From a checkpoint of a small transformer trained on Wikipedia.
Size: 8 layers, 6 heads of 64 (2 for keys and values), MLP 1536 tanh GELU, 13.8M parameters.
Architecture: learned positions, capped logits.
Training: a variant of Adam for these matrices, 700M tokens, 10925 steps.
MLP neurons of a small language model. Each row is named by its layer, matrix (up: input weights) and neuron, and shows model dimensions 128-255. Each number is 128 + 24 x the weight over its row's rms, rounded and kept within 0 to 255. Numbers have three digits each.
A block is one neuron, or neurons of one layer that tend to fire together. After each block is what it responds to, as a language model described it from the Wikipedia text at the highest values.

L3.up83:123126114123068147151130090132096102135168107141124129109103116106132123122125124090106134107103099111152133130171126137131134110131127140189130151137125092156131133121116123156098141117128147068125115149109096132131121125113139090111140110144139090069143161144153134167112101119144111150128125137123109103151114102174150179107105114181123117135115090101128122111120098136144134099195
L3.up401:154148125160097117160138131112164118143202155097138142106112140125128126127121093155169127113083130101135139116134130172088123118134081146112112116158113120130179134136125109141120118135101120113095074079181112085104134139123108120169142142109145126122123133128154135184152120129097108156121105130079181128172155124110146186108090122163125180134089133124120121142091155182149120126097
L3.up418:107106146124069143120085182153138153140074156120111099119098158120100159137137099118148131129095137125101146083053132096169127109094101087144152160141076137108116119119151114124125127071114148140100071130133139115142117138120120114113144116142157170154158132105117131117131153134151149089083127115119102091130136129147120119158115130143133148140097126116110135122128152118128131125150
L3.up629:147150152130072154120165125133119129150137145128164133113091127121128186098167119137136140157132096131145155115141111152151111116151098095149096147170118128147150176140169106148128113138127144092139096082141132160163147124110162133119150144082152135135148133153127120116159126123125115104139136100114153126137133124134121108099085108127163128161125106125122154126092103142106136135111
L3.up735:141112126098114159117180101178089115124175149112068143150126148102099143123117151096115134148141115117136103137128121178125117112138129121125129099115117088124160116198150116145125104094120142087128161101124111147106144118096120111138162139127113173086150149134136124087096119134178121114126166146119131099082063120154125118114139097153159164172142118090131116103101127145117106097144
L3.up897:155137142138126150135117118090121148125148149128137136088138085124132156120069134160111167117140100118159103121133122151180173127116134090120078079141102113117129152154139127135138098144150140107143154053136147147127124116132144139141151118107097118136117146108142086129143086118136115133145138132120135107135150142104135130139080078126126211164143135150124083130133150134127096112131
L3.up923:129121134119140153137106144150147117136167118159093114120104105130130089100101179144129108102131169092130127114126121138109141124155131120170113096119122110126128129141138135150166160137143147045145065065133152120113120131143102134115129152089073131132112144106118073140107131148130141073106112118141116133082155144097144148164082121135122158095144133149145050133179110148091138140132
L3.up1078:123138153146151133117145109158081118144141142099096116119085154124106141123116109080130098153145128137123104150129091127110109088113112132127147118109097108135123114114133113167148127116131135052093135116163099153110129141158141126139130093155123135153191124153122117114064119162119105131121094150143153108126084136158099126133137135130140195162145136106123146120162159140124141137143
Description: Before quoted names and terms. Opening quote marks, colons and words like named, called, of that come right before a quoted term, title or proper name ('Post Modern, labeled: 'percipient, was named The…); also "man" in manager.

L2.up78:139132107128104174103143140135174168105115111161106127086114119133123145155145140087118165129106162096150132132160150146160122147112113097154153128115137098071139128167128107132117143139145156121118093132150157081171114083119123138107172115122112087123098149181111124086108139107110175116136139097134157121094106155159136132117133075116132132164050148127161130151137161106122153177146
L2.up921:125152152104075162155087116078135147157105154126120124115119126119151106129137159094142189075133123141152119139106134125144125152117109103167107104136134132125139110131137119136112122133130146134117168111162144113164129135117151127155188180123134130115129117122130086153153124129134126099161131124152154117101145149117149143112081129143114149117086130138136129152126130133096132098132
L2.up980:119107097125149149102136175107137127070112146141094087145101130128153126161160158107130119139142172116093124098140146156142099145155111129127122132112128151102124180161156132151141119090123148119122116120158131118149117123116134150075169111183119117135177094141132105135114145120125144153167126136132131114111103141106101161139112144114117139121095135135120101132109185137077144106155
L2.up1024:100170104094124158126094139145129188156107133127119131093138099120138112144147098085153167130118149123121124151126132154114148128139129126151116096098121113074120159138141136131089110122109143117108080108127076122148134161150161137132149139120109074129167110153108104117122075136102149131106117106118122125117114114124106143123118146142145158104054125126147128112119139105049178119179
Description: Predicate continuation tokens. Word-final pieces and small words right after auxiliaries or adverb stems in passive or predicate phrases, such as official-ly, re-now-ned, was named, has been, to be.

L2.up130:140127097089135152101140183144106124111139128145160141122142134162099123123154124115084126148101118128110146109157158150145163130103111162144069134120142100143110111162144114159145123132109161138161090117103149114136111099156109127061121170138129111072111118119134146142128132138158096154129124158127124081142123134104085125147124123112101122123110088142136136129115137119122109169121
L2.up478:140169151121106129097117159123106163070138065092130157160104098074094122083160142128115101113100103073151131092118148129086144126130134094138174159158137084116124144143120108127125112122143131098123142152151135096148126097103106130127145108106128139148107156137102145113118155099106133114140148122125136128102137157134129151116116127120163161126097085137136110147113141129123144104179
L2.up539:139115134108130144136107148107116115142148106147174137152155137160127126116183131092077139153110114117113149102144149124116133117097131134175106143129183109111096082142094087164115149145125198129183063141127153112130117134115108129037100128124120095100114155087124152129138144130146144130130126182110126098113143134152106134128144133113122098175122099121160129105121142116119129155154
L2.up1124:134150122109085130146149135136156127138112127143124114117058114090140103099135082127096125165137109100129174142133141139120142113122111101117141124115120124137128107110132102143089111137126126096105150125115136100140126087211194118143173112147122181167117117070100123182112178114129103106127133104106125120105133125111109183121123163137115126082162082129131132136106121172114134152140
Description: Forms of "be". Forms of the verb "be" (is, are, was, were, been, being) right after a subject, strongest in opening definitions such as "X is a moth".

L4.up224:135137103115121128112105106120131152099153124126109100141073123070150124153174150119128099089141150112136119113139137153112099116099124117149131110093150111147152123139149091149075122156117158086109095146126105151141137131150191135097136097142115169160104177132125120137100108135126122082114149132133065123153105139122152146108079097148172174149118112177145155161144116080148110156168
L4.up461:094154140088114168129167147115123143045117129161127113105129118100118124124141151108100154149170211150157110129135123116092119111113114110106127133143115092131127104141173148144105123143140146111126108136143124131106116115128158109130102126123118141122119156135142121124106089133120125110099112118147108119138089141119119146139124084115148177098100110118176135117129134104117150092145
Description: Subject's main verb. The first verb right after a subject name or pronoun in Wikipedia biographies, such as "was" in "He was born" or "Bonner was drafted", plus "is", "became", "served".

L4.up245:113127110089110148136144128138151190150088138163161129113083163129098134115167139101106152090127122128118106127135128120103139115125107097109140134189125126118127108152179152127133109116123133093117130083143161121144125125132134119145172149165115140130126133114125101100135123141128137100074140116161126093114122101152115125075105121115135135120129115118156089113148129093131120105095
L4.up1245:109151125101120129087149142094118156123099139131103078107093109122117103121179166117113140138122177151139157183112095139118106133114100081110110115158124101122142137143156114133146125113134139071139126111133085135135131144108190129136102127120089104127147092127130124158121122126142169094111154146165097112110080109137134138117137103111153141128086126130158092136159164075112147139144
Description: Main-verb start after subject. First word piece of a main verb right after its subject or an adverb, mostly prefixes like re, con, de, st, g, as in re|alized, con|tributed, sign|ed.

L3.up11:148156142144102143137142092097152145154122152118104123134104151116126144122112140114143095124149100146109120146135172100155103162118110118095101110177139128144157117121174121136119113121140128107105121147148193138094121148103130121108138134143126079130068139109112112133096150128112091142154116142171105126169103133137136159126088128121112140104071141169120130153127124128111109105124
L3.up102:109134121095133151147140134105115153138127151082142145080146131141133109129150112136108112126093112161112140131132148117116148137126149131086137063119135124156134151125150116134134107142141140134133081089095147115108079147106109138132120123169138127139110102176094123155103136174113086128171123159119088130148115120087140131143119131136139142159106138204125109143111156145105111086133
L3.up185:152134089100151145137108090069128130132105144127132115112153112164165132115136150151115108085150136120087125150158146101187141133101139104077103083111090087112161159139135099121158123144117150091149131121132148133107099127102128130131130136124133155146105155149126110132139116115128127102169123112129110137121098103087126119114115122143147105117111131140137118140100165136082137100081
L3.up318:114131114109155113130126098179101129130169156108119188107132130129115120155130103125112118118137140139117129174149125115169097132137139126116117081161099124099145185124144135147128148115104131133107137111115140090124105116098156106151168104128153077073072109157138125148159123129111100146112089099088119124164100134092127122106107113155085168153130135145134146106097162128089091133093
L3.up530:133112123146140124142127093158075151140105179163124146123135095134110138145158117090134127097103093137127123103144119115120122161125120131095080130145110176084133117121113122122141146109101146122112155145105121105139138144139145101146110121132155158105085133131139131147168123146088130080089119116113143129103116137120126137085112060131104112132122142141136098137119145136111162151129
L3.up1171:131154124157117203138113106134113155112082138138085111105133115116125118142137126093126112109104140108125140118155162138175154155124139121095100059149152106079124159133134087140109144125154138128140149113166147144131114126107101128120158120152120108144139130145095112157125125143133144130132125101110133151146132038146109131154118081135120133131104137130157119157132148114094138123101
L3.up1320:126141085091140133130134090151103125110102137152110145091137185115112142128121143123114113102116187151113141158105137132115153120137114082098128060122128131086105163144133114139082121156135171124098145079107128086118090131110107110154127163143125111100109093187146104185162091180131126099179103163117148123102088127095130130129125125150124158093126113170123149107126164136111098105112
L3.up1501:133131129097112153133121117145158158142121153095140119080165130095139101153149161133137106082097129096140190167141167109116125128132110138081135059171149102138118158154127121121138139135188153136089110105105122109118114112106076154115166162150142130119115111124077100138114145136133134126139116104103114131131097121121127125140079135086131170123100118180124137135125127111082079079123
Description: Clause-opening phrase boundary. Commas closing sentence-opening date phrases like "In 1947," or "On March 5, 2013,", plus "However,"; weaker on first letters of infobox lines and plural subject nouns.

L2.up66:166130091126152132114147158110118134113103144104142100159139110064125133121126120119138125114170108124161111163091137122167097113118114145084124079148088098133102181116159134137104121128123125062140131093136123123123126140142129141137115126152092115148100135097146126173107112151133124126106116132140085130150112122113111119181116138116107107149087125136145140128118148109100152108088
L2.up501:122142117141139150088177114146143195147113119147122104164129160126098122129124142162110117135112157132166115145103138141087146114100147187123034078165085124119094110130131131138141146100128137119100095162146140105102110151085099128135144145126137137130114147142098121141096096151128172124111121180150122115162133088104134124150101093149092120137094155131129093147134191125125138100077
L2.up995:118136084122141141098128113153085130135141095102102137135124106151130140148118113143165083122154174117139105121153150149161110160093116122087126071163146115128122198118097124142112107121115150110179128137137126130119100129120103122133144169130101093119156106160126115087129092145115106160145134123139140093150061099119138149138142111125125124153088092140143102140097147116102132114104
L2.up1106:131151110099116139131099103099137194107099146104086143159114144101136122095108128127145141091125092112147097195120139124134110151124143132081079103152124128151095130192144097148145118114099130100119153141131173119144120117078122120125137141152134160144118157131157124135114128134141130105157126127123130119121139134094157142135045147154118125177112107149131092138106095148116168081080
Description: Comma after fronted time phrases. Comma closing a sentence-opening date or time phrase, such as "In February 2015," or "On 26 October 2024,"; weaker on other introductory-phrase boundaries.

L4.up1111:164148106161102131105098156090131119142136146148139150135123172104076109121131126097170138085145130180158165148058146101155133105138114144097108132167118098138123151163120123133114136136137141111127137143114127086122136118145107134146166110179151105147092107151115104105134111153114155120126124178202084121168163119135134139153097102139121151125102125129153087123132112070100136128166
L4.up1498:116159165122148148141121130105137128137151198152123127138126142146105119093104144099140126114121107136141132154083159067184145142153080142126169079182136069080141158122107107163125113117151131110131128126126156138108126131156115115128127140142155089148161154115109127155132151133139145077127120141140114128154131126146137173051133105131143109160090155171181108131099142105108116106149
Description: Clause boundary before main clause. The comma or conjunction ending an introductory phrase or first clause, just before the main subject: "In this role," "For this reason," ", but".

L2.up291:157128177129155137134150119117184126135133117100128162097161129089138136089140129172155095096119082085092103071165142140144099113085141076123114097067148096152143106149144136124147086114137139116131135082144109105146131131118139124157100176139151121124119138156153088144123119125103090106112124153133143114107114131096106119129095139173109154113072157134111101168159113167095132161142
L2.up341:107106157161138140141153108120117098126093145094147120113153172121115136127152120171143130121109149082114164117137140135099109153131132123089129102140143118150116092134123090138106093127131154081139133134120106110138118159112177090140115157138132139153126161140102106173099131130114100095116127172116083116109144129124092152138134169170131115169134118141127132130154117166127126133113
L2.up820:140131119149122121160099106101131158122095117069139129093126171124104112093148156150074094101108116093134131096174130163132125134101130162139136134109148124108158075152112106125134110129163145128133167125126141090200133147111134095113121165145116131159127126136104114117097136131168102107134109166149124121133147148041093118136134118166127163137139139142094126133167096184107145187097
L2.up1496:103122134137110134156068151122146107159115119117131136111115153131136122095127133131115119111121144147147110112130129154132092121096148120155076138114150038116147157135182125138134120146141136123102176133134143092143128129128173091152142204146129163098135119183134106159132121098148091099118110129125123115089116129073141109103102149198081171136133133137111142124186103208120121108144
Description: Apostrophes and symbol marks. Fires on apostrophes, mostly possessive 's (magazine's, Queen's) and minute marks after football goal times (79'), plus slashes, decimal points and percent signs in statistics.

L3.up156:159125139143087142074148090159104086154088076114131143114100131121103139130125111133135138156142130108116130157129133122157148115148138103118111190111132124068116126126130115159106130130132128102167126099119117114134138110195147074118143167131145144150113154135117114144122122113165069124156131123137096102100129172149136109152111100192105101105126134117104145158136115165140132148135
L3.up556:105140131150104129112124140130150112133158106103158146124108123110101102140111074142164168169135088144148100135108118091139120113115135094145108145156099112120181166131167130162094119100122115110134098116123151113130125091164144098147121146143125155153119103123137129197142119104112113143126149113108138108105112073160099139174141127181129146114123148079144110145138120183120117123152
L3.up640:160130129127125133069135101133158108117107108073131120154101175104101152138143135113147100108158113109134141150098100122157130145110089083135116117154130133136162167119149095140100137187144136107124134136156154160150123132142131105105109109143147173120162131112149127098119124144122064153080168140147117117186119141095111135131131165121133125119110115133136147141075168136099108100161
L3.up717:144158116134118149124144154103139107129137103116164113124115109088135083114112130143143133138082118138179078141108118128122120162119076142141113100127088111113143117149129120143116106105146136124105114101167161116132113116147127134146118152117143116139172155106106111155111123110150121133110107152104144112116129125104122135165097098125105122136109093147134134116160137150127125169088
L3.up884:135140103123109146119171139166102083124126080117134166145096137115143173159114139128151194118126141090122124133137149164136154158110174107116114157105128109076125122128160104122100144146144134103163140105117122105116119126170124121103131082120153159128094122150125115139134113143169084101134170133095128102129174116163104115143126114185127092123110138094133117142079130129118130120150
L3.up1052:121126148133119135109169147110105112149142137096110111159127149076088206126166117116162146140110118105127106105100151120143139113131151109128136155121116123114158131162148068128117148137165115105149115095101112125170145140118155120123118123123148141137120128121143143097166118134155063134073147153111136122154157101170118106168120100169134104126117138080151122124084111153103153152168
L3.up1091:167141144148098156128149131109107083123101157092115148150097173067106137135110128140126093110148093126145139137150090092134097151109116114126119163134087137139144129137132129167099097107106130105080144106144132137131116136139131100152072131136125170120123116125129136125123101148121061158103167125162151118167125129105115111123116177154127112132124127117131157130140117142149106103151
L3.up1485:081149115116132136092152118114117131123179090106114157100117123121127099145122092110127128152161126115144086116141107123150134152144128076113118128133125155121163164124146125169125101158154121090126101114132129117120136108150129121132121136134155133146104107110103117177150180146096071112107122132113169109157136102166120146150089096165081130098115174115119116142144097172091122140123
Description: Table row-end separators. Pipe separators closing the last cell of Wikipedia table rows, just before a line break (e.g. "New York |", "Portugal | |"), plus commas between list names or place names.

L4.up52:196129141161134147108141111132168126171141156156126133121119160138130145095124158140148111101103130102088127108116114128132126126092149148148129102141148079140092139173118105112119102137120162102150151100122134143115163091142132139141127095140147186135136105098157105159134095172167138125145118131172061123117135157085140111115112137173129124111103162121112137134109173129135116128116
L4.up1507:170137115157137116142078151138078135127119118100164138142095125106121106141133151110159133081137104181135152093159132147130143109093078145133071156144102092125132141139141121099108114092071137117135089129112161123114130135110120124136130133143130120116095101161096118103143145087144101131106104155167122109112174138126111118128092095142143156128124143156156089156149144164110125113141
Description: Date month after "On". Month names (or day numbers) right after "On" or "In" that begin a date in narrative text, such as On December 17 and In May 2006; weaker on table numbers, units and word pieces.

L2.up65:157131087141128158123099141159131133146137116132130098150112185129115143108131146141103137126137161170156150114174135130136135145143139085085076158143168114108131163122146115143118119133112146117084153152123167120142121143117109120105112106146129130158177163101106111142114147152140154143152155191114084117105090117120126129139124125117080049099139103127119106131116155186155142127153
L2.up1007:124120092142115151146149096132104132165079163103134129177068144121098100128128102175087145111137147139136131146137138146096083128149121102115100141124146129118144147137127098130132083115072157111086120196117141123139115144131123071126152111153125126124117115147101118118112098172143101108106133154123090118176103144105133137133099152100117132133156080141115093151129134127106120087138
L2.up1447:138109132131084128156153132165122141133108136129146126116127140120100124155130099134095137105146122140132163115116144143121099128166123133084091106181089154123108084125142110130048099153137131124172113130147140111146124134104131076129097173161134105171134146175107114120116150163142149143111160112133089111156132118088141166139100161123123120117160104138133121170102141152105110064106
L2.up1460:093115100144114157129147124142144136129138118148137125133078121116109123120108127140103150077126104079159161113168151151106127144120127120133150154105143121155130126120173108136074129152150128126088184129166129073175094134134133101137187087128091158104123093112147123114163144137123114131109174115116128117091112122111103162126131138120103159099161107131123147122108154178097125140157
Description: Token after a multiword name. Fires on the first token right after a completed multiword name or heading phrase, such as the space before a species epithet ("Syllepte tumidipes"), a team name, or "Colombian beauty queen".

L4.up938:141160168113047131113121109112088160100088089137123079145140181130131149144163148108178161113110164106157109170099141165125157129087126146164131128140101117079130145115147102133143125114101166105084104064125148085166100123130145117141141216117119132126116117146099130080144168152154145124132123094139145107112126113139080112140107141152176121126084128135119111116114124102112131164138
L4.up1203:161122134140080151072091129068153136077149116115106124083101121095164132170151146148135185133138148125156134159055156195155130158105113113113123102144129095117115168144111084136112128134145120107109094055131101126141145111150123124111129141114074126176113103149142126077133104133147145088127159106128186127126133159132114124192135088131163151166119125145195090145104142123171157127101
Description: Mid-word fragment after prefix. Short middle pieces of a split word, mostly "s" or "as" right after a prefix like re/pre/de/co, e.g. re-s-igned, incre-as-ed, Pre-s-ley.

L4.up1027:143154159134116149129122189131120106126100144138135134145084098074142117113142115147206111098168087129141136121147130088119139123112111097148115114160118118074137136126170153137138136110177125128129137140119165128127135131098146120148125181153129090131148114134131139109100110113131095135078163141130138117157120105120145095083063092148095126145125131155143118108099152128084110118123
L4.up1389:095164117135156132115146141112161132164110105137174110157101124103110159164120128162161103111097127140172112122154112117158155134134094124130117079148112125145110110127117140141132135096134126137102093102145175107115075101107146157141099125138160142105139092126130107120108124119136155091110112145098158121164110160104118149134119124124089106094092138119119156124137142125146127146078
Description: List separators after place names. Commas and other separators (parentheses, pipes, line breaks) right after an item in a list or place sequence, especially country or place names, as in "Canada, England," and "Minnesota, United States,".

L3.up580:128139121081129145118174148140117146130102080138177121158111145080119134109165107163131164144112160128181158142121137172111114121097144124107126127158174101114093146127118083120111119174145136146103125146154143129153117107144152130123168125105168146098100164160124130114116087148144119111039151107126105122143109122077108119125109119109141145148108117125107154162118148112127132106146
L3.up635:134146086108137196146070116154105102100102111113065100135094073129096113137118112105150125088118152082128155108140130156145161099129123127133096134114158095113137143121123100123108127129106121138127141078127144126143107129114107120124146140137108148171100146158089114162106132152128120093134119123140110145139126080126111117119129095138113126150143124168136129165159161139094106126052
L3.up747:179182160088116160094104135149085156150094099100107109120169126056102137140145140115125124113133146166154134114154110122137105143156121128114124130133184113063152128119145117131093139103150143101126138133117122127132139138105142123147121134124102077125108157124126130103088095133134142126035166084108120134093096128155120145089091093102136106169141109110144097125149137120093126105122
L3.up860:086168150130158141103103133145142129104119119116135115085140109143127167112130107157130102098142133169140119137126124158170169117142132067119089091098119134120118155142158141122139109122085152117132135108128141144119129123125108120111128116112115098187157114129129109108115139119119091144076126131128154126129143125129101110122096103134141138170105160133100122149134124155082157115139
L3.up1148:148195162114133148121173110127118125076129138122157140153119172105072138138115140164117111127173112115113141112205082110169128117121099105086109131136127097123132097099182136124100093176140120095135145153133156136084136122138160135160137144130194101149103125095143094144110093138146069144123139111113090121111055122071102111111118148146157112079156124129106145132147110156129124120119
L3.up1213:115129132117131137113122120129089162151047126151115105133124134103117162108161091122103094134152126132120156109166124099107150090112090111141109128135124152083108147117146097234136143157107139126157133134116135136133142108112120110122135133124191128133082093123096121114115136116122100117127122127161121137154136209151133152137106092143107138111109132152126142130114134104116126108116
L3.up1359:122174145142124142098124119132142139112091144146130108099091127132135106111170109104155142148104135130129147107134113149138160149130117102125066088124154135125137164097130119134116151137090145120124123084199114156137132120122119098144117103095205077190140146170100108131102101130109141118115195118152126125115117129133111133083110100143140144133090155134091090152113154097052124111148
L3.up1407:093139117102124147135155119193101136129085093126154122153089118112084120126132112158123144109158171115129118143095145136101133123090123089135117144127110088118112120124183107130131124175077164110122115140165164153115127151143160141119139107120142115132141160165103116100112089154139116078104139143172099118113091161114141151126091146143165158088135101129100106118129173157118117100161
Description: Passive auxiliary "was". Forms of be (was, were, is), mostly right after a subject name or pronoun in biographical and historical narrative, starting passives: was exiled, was buried, were signed; also some line breaks and opening parentheses.

L3.up46:112094105126117141113136097130122130148156158117136140142105113128135143115168116141153161141094100150132128084138155184092124147147176121097132109153115154132116161150109119130117149114126145136196111132090135151132135132081168140151117120132135112141119158172112113129143139155137129075113162077103129121097165156159132143174097100135150151103129109140174095106089141139155111140119
L3.up293:140122099120121113098112112162135115126175145115136177064146124098115165143151118087124129114113131145145158120097111165113129135116122100103146165140138102082105113130110118150098113162124143124148119118122119090157113127120075102120160106128131124071130129131154144167119075101087128137114117112133165120122136148144106151141117126133114177117077141160145102099087157145111129126128
L3.up791:158135098070104141113127112104175132161135121117121058092132121100142116147117166147070091140084147163120130080143117137176119146119099111154143116157089144131126113126133121133115063140165141128094104106144167093160118125086169117152112139153128102090099113143130133119145128155110124142099097128102131126105100102076104130140083097127112124120105133148116128144095152116102134121170
L3.up862:127107124132115125117127144131145164147134087117125153165053157127157082113131127115112121102100171144179107120147145127126091135135148146135136102152160120119112168130157116140154172061117131118153155068125109110132109129137147123092169133150105120154143119109113153117127124189185147095110089081118155120128122144096129147152110150137109094133119139114077121113163146127120112131087
L3.up1162:127147120106079158153127163102129108148148140135067129137120180134131150159138156152139121122124145132167098160127173150141104175126125120171165126155153115115118144125148115131112145120119145128130102097148135129143137112094153104157184136105084102118118111194117111122104102143135150088137134085103165126092126121166137143159109106093084110127093126131195088144089161102109141088105
L3.up1210:098137122116142160141117150116133187121165131153098115088095162131146138135114125125140132121123141120124143130145208144157144110153097130163121108164100199101113148142149133160115106069125138103085106132119103106135128089163130158108160120133143122113116135163119124130153121119117147132148118102109174118053132171124123141100111098133115130135101135132168123093089111143074118135134
L3.up1418:148143125149099148141130137136135154166141126120114131136125121092105136127143147086145126060143102151119134105109113158085150152110121141122121107125163145139082139182136115129096170113111139129129099099165113148185134131164100093157136123115146130128146182126146151116109140131136120115113146088088122129093125139143114099124117091130124119125120112118150097111113141142123131119089
L3.up1498:099128116104148151107120098101190107123133085181072082074129100123170130144109156141161121121111126122157140112130131142091132161134108090159121145108134112151098096165105145106134130127107159119159122105184127089183093122141152104115162134159123102169117134151120121123087165151110122097147134137097129132097153083157087152148120104119161109074097101145180149141106129123104098114135
Description: Mid-phrase continuation tokens. Fixed-phrase and predicate connectors such as of in "part of", also after "was", as in "regarded as"; also inner word pieces after prefixes re-, con-, ex-, de-.

L3.up141:118127161175113146095104148175147138125171156119173127161167100137070092126129102164107128127145072143134124135135120095128129137111169120132121109176148146142120140113150141142148129109142125114123085145114136125113142147134123143134130153145178135159155125122097101178106108139162121115134127111134088106063132134137127171160102159138096140144096140122156079208123121106127123152102
L3.up510:114124127089126141125091106126061122133127143093178182142163139124102138126130146137114058137118127110112099159158105102146111144107134144098099063161138088135103123147143124147136134085138127131170102127114114122100107119132110145116084134151174132089171110109144150152109127134146104165146086165124141133166099120172148101160107112135142119142122141115127108133104092133120139131090
L3.up693:122102150164127147151105143101102118128103150147121147123108160129147154122124116158117094114142087139122120111119134172156128166111140163135113095164139113143106101119178108137159119120102136100147138094142130140124122090095124120099108111131150156121138120132150120122136129158147121113146099133135059120150157102100124135082103098123112151140109135173128065103138123118168122165125
L3.up697:137106122110119125157133118136108137145098106112162149111126139099116134163112112105145099085134121098122094135117156121163093114108118114156107114161113135118166196143127120122120103144116124067141135102128159120212145090124117125142157141101112161064103143168125122115124150139102110150125126116136102125150146147120142141148076100169142145136095109126143088120080112168145154112100
L3.up726:144143130154133150136150106088101171177133109092114171120120120130091143106121056169149169112120120156106149169127095151105127133137087127140130187101078106127124152133160128136100120095114148093148132111129143134126125107137130133132122107140159133115152164111138124148126104140127139144070144174179092109143107122152149156095084110127141153092110090112112114109151111128119142135136
L3.up765:139143118097159156157134111155104140129118169138112118155096150126109150151100169150105133072146134122124140156164117182099127114129124172185105086103128140136160134139156105154140149126102131108125141155090118135138114101122089148164141143125178124099146154111130120160142112199145102138140084135101144120144123139097129101138102105125135103166108132141119088144113122165130116157121
L3.up1039:171098131155126141149096085113100137137141134131148135155086126092106141079143150119113118107086101121110151103130098152109116130145138142143158133182117123161105118133137103125123122123103134123175130070106142146117112125096115126146102128120133155171107118125117146149129162144132132116144136204134132117131136119159138125156113132162090141163100125119111111129118139156151131159078
L3.up1188:133102134135133132135131108174109111132129166089178172159159146149106143135137102157151120140122110117129157112114143151125126101093097181168087145155145114167123101146144135136126107093114133123126105138092145108147114108127115133120141130129145152155131136108139154142139144152169096133128098155154146115127166130162111103138117157104129127109138117101115143159111107162134121127117
Description: Dates, coordinates, such as. Month names after "on" in full dates (on August 9), seconds values in coordinates (52′30″N), and "as" after "such".

L3.up28:168131130106122137096103122163084093127113119109109101147138164116117112118117157107097147148135135153083145132116138121091141113132106135115099122144138079081117117112135110112112134152182142127148151116088116111109123134097165129142125154136094105144109131158145077120163111160149142087113138164122074118118130125099127141118057130149123149115140074112146083137116160109141125163158
L3.up43:149073146143183146140107180120137128169103109185108097084134145133141150126149127123138137152166105124118104082099142123130184160121134140142143115142112100106170129167159132118111086156161131098124133095199123096128132127119164113142066151095123095168095102129079113104112132147093114064103096068112121128157081110119095121102109117127139144138158127157147077144147112145141116122106
L3.up157:134110131160129156114080155094110155151095124126133124081145143139117127139154128096142217124116122132134142117128107139123139142105120101131083093163171106070160142127173110169109090171142147134138165103155119151137120159108134133130106111125095086141140098148135113133118137133118152089137097152115128125124111113125112121105088114133110142134113136127131105135145193124143146150076
L3.up723:152160143074128138098142140101140184116065117175076133095081141117154123157209134133143128110097119110139128118103177106101166161147132091144115125085121086104117158150149127150148111150160138123104111163149119112152131108148170137118112115141129132130131110171106093108124091147138147110127125116146129111143082092112112133115090132104092132122118094113170147117136162094118139136132
L3.up794:109150132110050113115111122112168151140073115182145099115096118106156069105181147102158153109119133107175121086134114132121142125135125090105132080137162087098178131160162117136130110117154137129109124121164092083094131126120129115124116153108091129170100103138088127124133163137101156105151124130120102135070090134141106116130126113147142152163108150128165130127155185088141163132091
L3.up800:122080101146147166118105160107126143138092146156148113112141132139095137104138127104167141094131093171116117098120134164121117189125095125157143120138092106152102157158165101137115138128134134120154146079118151137122095136130145148148096148125104149133105142137084144146174096146151125084094119133111138130160106106115133121090115121175142169102143107116113064120135115144102128146127
L3.up1354:141102096136136118111131121115111115131110126088137128166146102133121160148112104076164172126166140149142119084077137164118147143136135137115116122167104080132159140091142117146132090082122150097165115146132108122114145124142189113135180097151131103122138134151076129133124123139122128124085176163116130105153143105130104102126130098095156163133129117112175148099080178120140103156119
L3.up1464:147132111118090158079170148122148186121119147142161118124105153088130144121165088128162122109137098171126134076091152120151153136134081098093118124141121116123173177130168131151104078142169144102105128149179146138165145121154142111150192137127170089127122179117098116127135137148090134109114167136164116126158101083144131128102106074093122114105124077109123089123128134140098150101129
Description: Split word onsets. Leading pieces of words the tokenizer splits, such as a bare space, g, st, re or gr, usually right after auxiliaries or function words (had g|ained, his st|atus, This re|bellion).

L2.up309:145146105120109148116098146165117115116120144088116124155154136127112142129120107119153105111132128134143119136117144124160090117096159145110109110184118127138109120154131114136119105094167142095155110130108133099111125102090132136127183121159127116103100142182124122133135142123176125118158113161136084125129150130087114100189077098112133109119063108150103073166099113118125147098094
L2.up494:132149149119133181105118135139091128173154190068165114138101133117108105153134117099150110070130131183146107133121130131120110125122117143169131127165090143102118151135149126163126136151117135111105090130099169149103149084119098149147148108106127144135130151112124122095145120171148100142101096133125145136116100137140097118161058108114126127125154130124119077114101123109122093099113
L2.up1320:120135109095146141144141150165092121128171111128150133131152154151115118105088114155157127140139106075120131148161135157122108129102154168097110127147133120178081102114134122133139108093148146080169095138137107095149114111144103136124132123190126091132151126159129123148124110148109088127116112119123092113106122118119114137192106186152106150127087108121111092121125129132112140107136
L2.up1360:111145118112113158106118117166129088081115134099142122164129103128133125124130100161160083108157140121135156171140153159095116145105142101127104105130124091141117167135183123135138093098106143109114125089096137139136100113135144139136176159134090135130162112180115111159136109125126084116133137150129124106157098138096105112153093112120167138147086109159096085145154108124092091108098
Description: Dates in prose. Parts of calendar dates in narrative or chronological text: month names, years or year-halves after "In" or "On", like "On 26 October", "In 2014", "19|82".

L2.up10:129139160132101162086171120105150126171144145098163128172102195108146142120138125123154168155142113139146099107132147134101131134078119079112118143132111107108183143151163118140138132131117124082131073104143139139113130145153143105116128125136110115142166162140110100135148129130140086128067139151134127105122151121170108113134126138115102074100107148124166105162070125166078140134136
L2.up299:121084127099101153091167138110130121156157125112140119109121173107142148156149138113135158160125105122144098139114140116129162131106132129171117165124096113092169112129140112139121136152146129106136087116123134121124136139125164137118120126180134123110129150131118107140136126128134075140083113125122150109127131136161102129165109094173126120117134141124152142148075129192128133113126
L2.up797:127111133120090154079183137113131135151137096131159101147117185121134124155152115099177184143111116113116126141121145126136154139094142089133130162098119065090151136138179107133107154169161125116148122102125131109140135131154156105101114100169125135111132162144106135138139126122129089145087136134124148117102151122171102136170108119163117094105086135113159124171041145158106145091144
L2.up830:147129132126128132060160123103139141187138130129164126147097173108126153111166123089105149149141114130116149121125147124134134127088121113143144132147159137097171147127177089158107134138139127114110112145109141140144125116133148111124102127156112148142127154116095137108129180136162074143082136141129145121095105128142118145133136123149115114123122122127146131133075178178091086159152
Description: Table row-end pipe. The pipe (or semicolon) separator at the end of a table row, mostly after the last header cell, e.g. after Pts, Notes, Report.

L4.up47:130136109165106147164215103064111147153156131109109154136109088077119173087132169177106133140110123080116101088119169111140130171109143135146131113112127119119132127193136118145135103153102130113131133056139120139152144157149154104139131136151100161146122168154121102133083138124135141091151154117160147092163098108122126122142130074108148150126131124160159131130150121121092114092129
L4.up212:114130119117106147126109127099134151112139182146104144103143095129126127132119167065133119134138140120125144118116124142148145124107135069116129116127105123140144127171125142150117101119141152098183143091106157110136110117120054110109128154157113118153137095116149111117073139138150131151128078149181130117066140138109125146095113086147107104131093120151111123131128154147136107151098
Description: Opening quotes, word fragments. Mainly an opening single quote before a quoted word or title ('Captain, 'gourd'); weaker on early word pieces after p/pro (pa-st, p-ian-o, pro-duc-ing).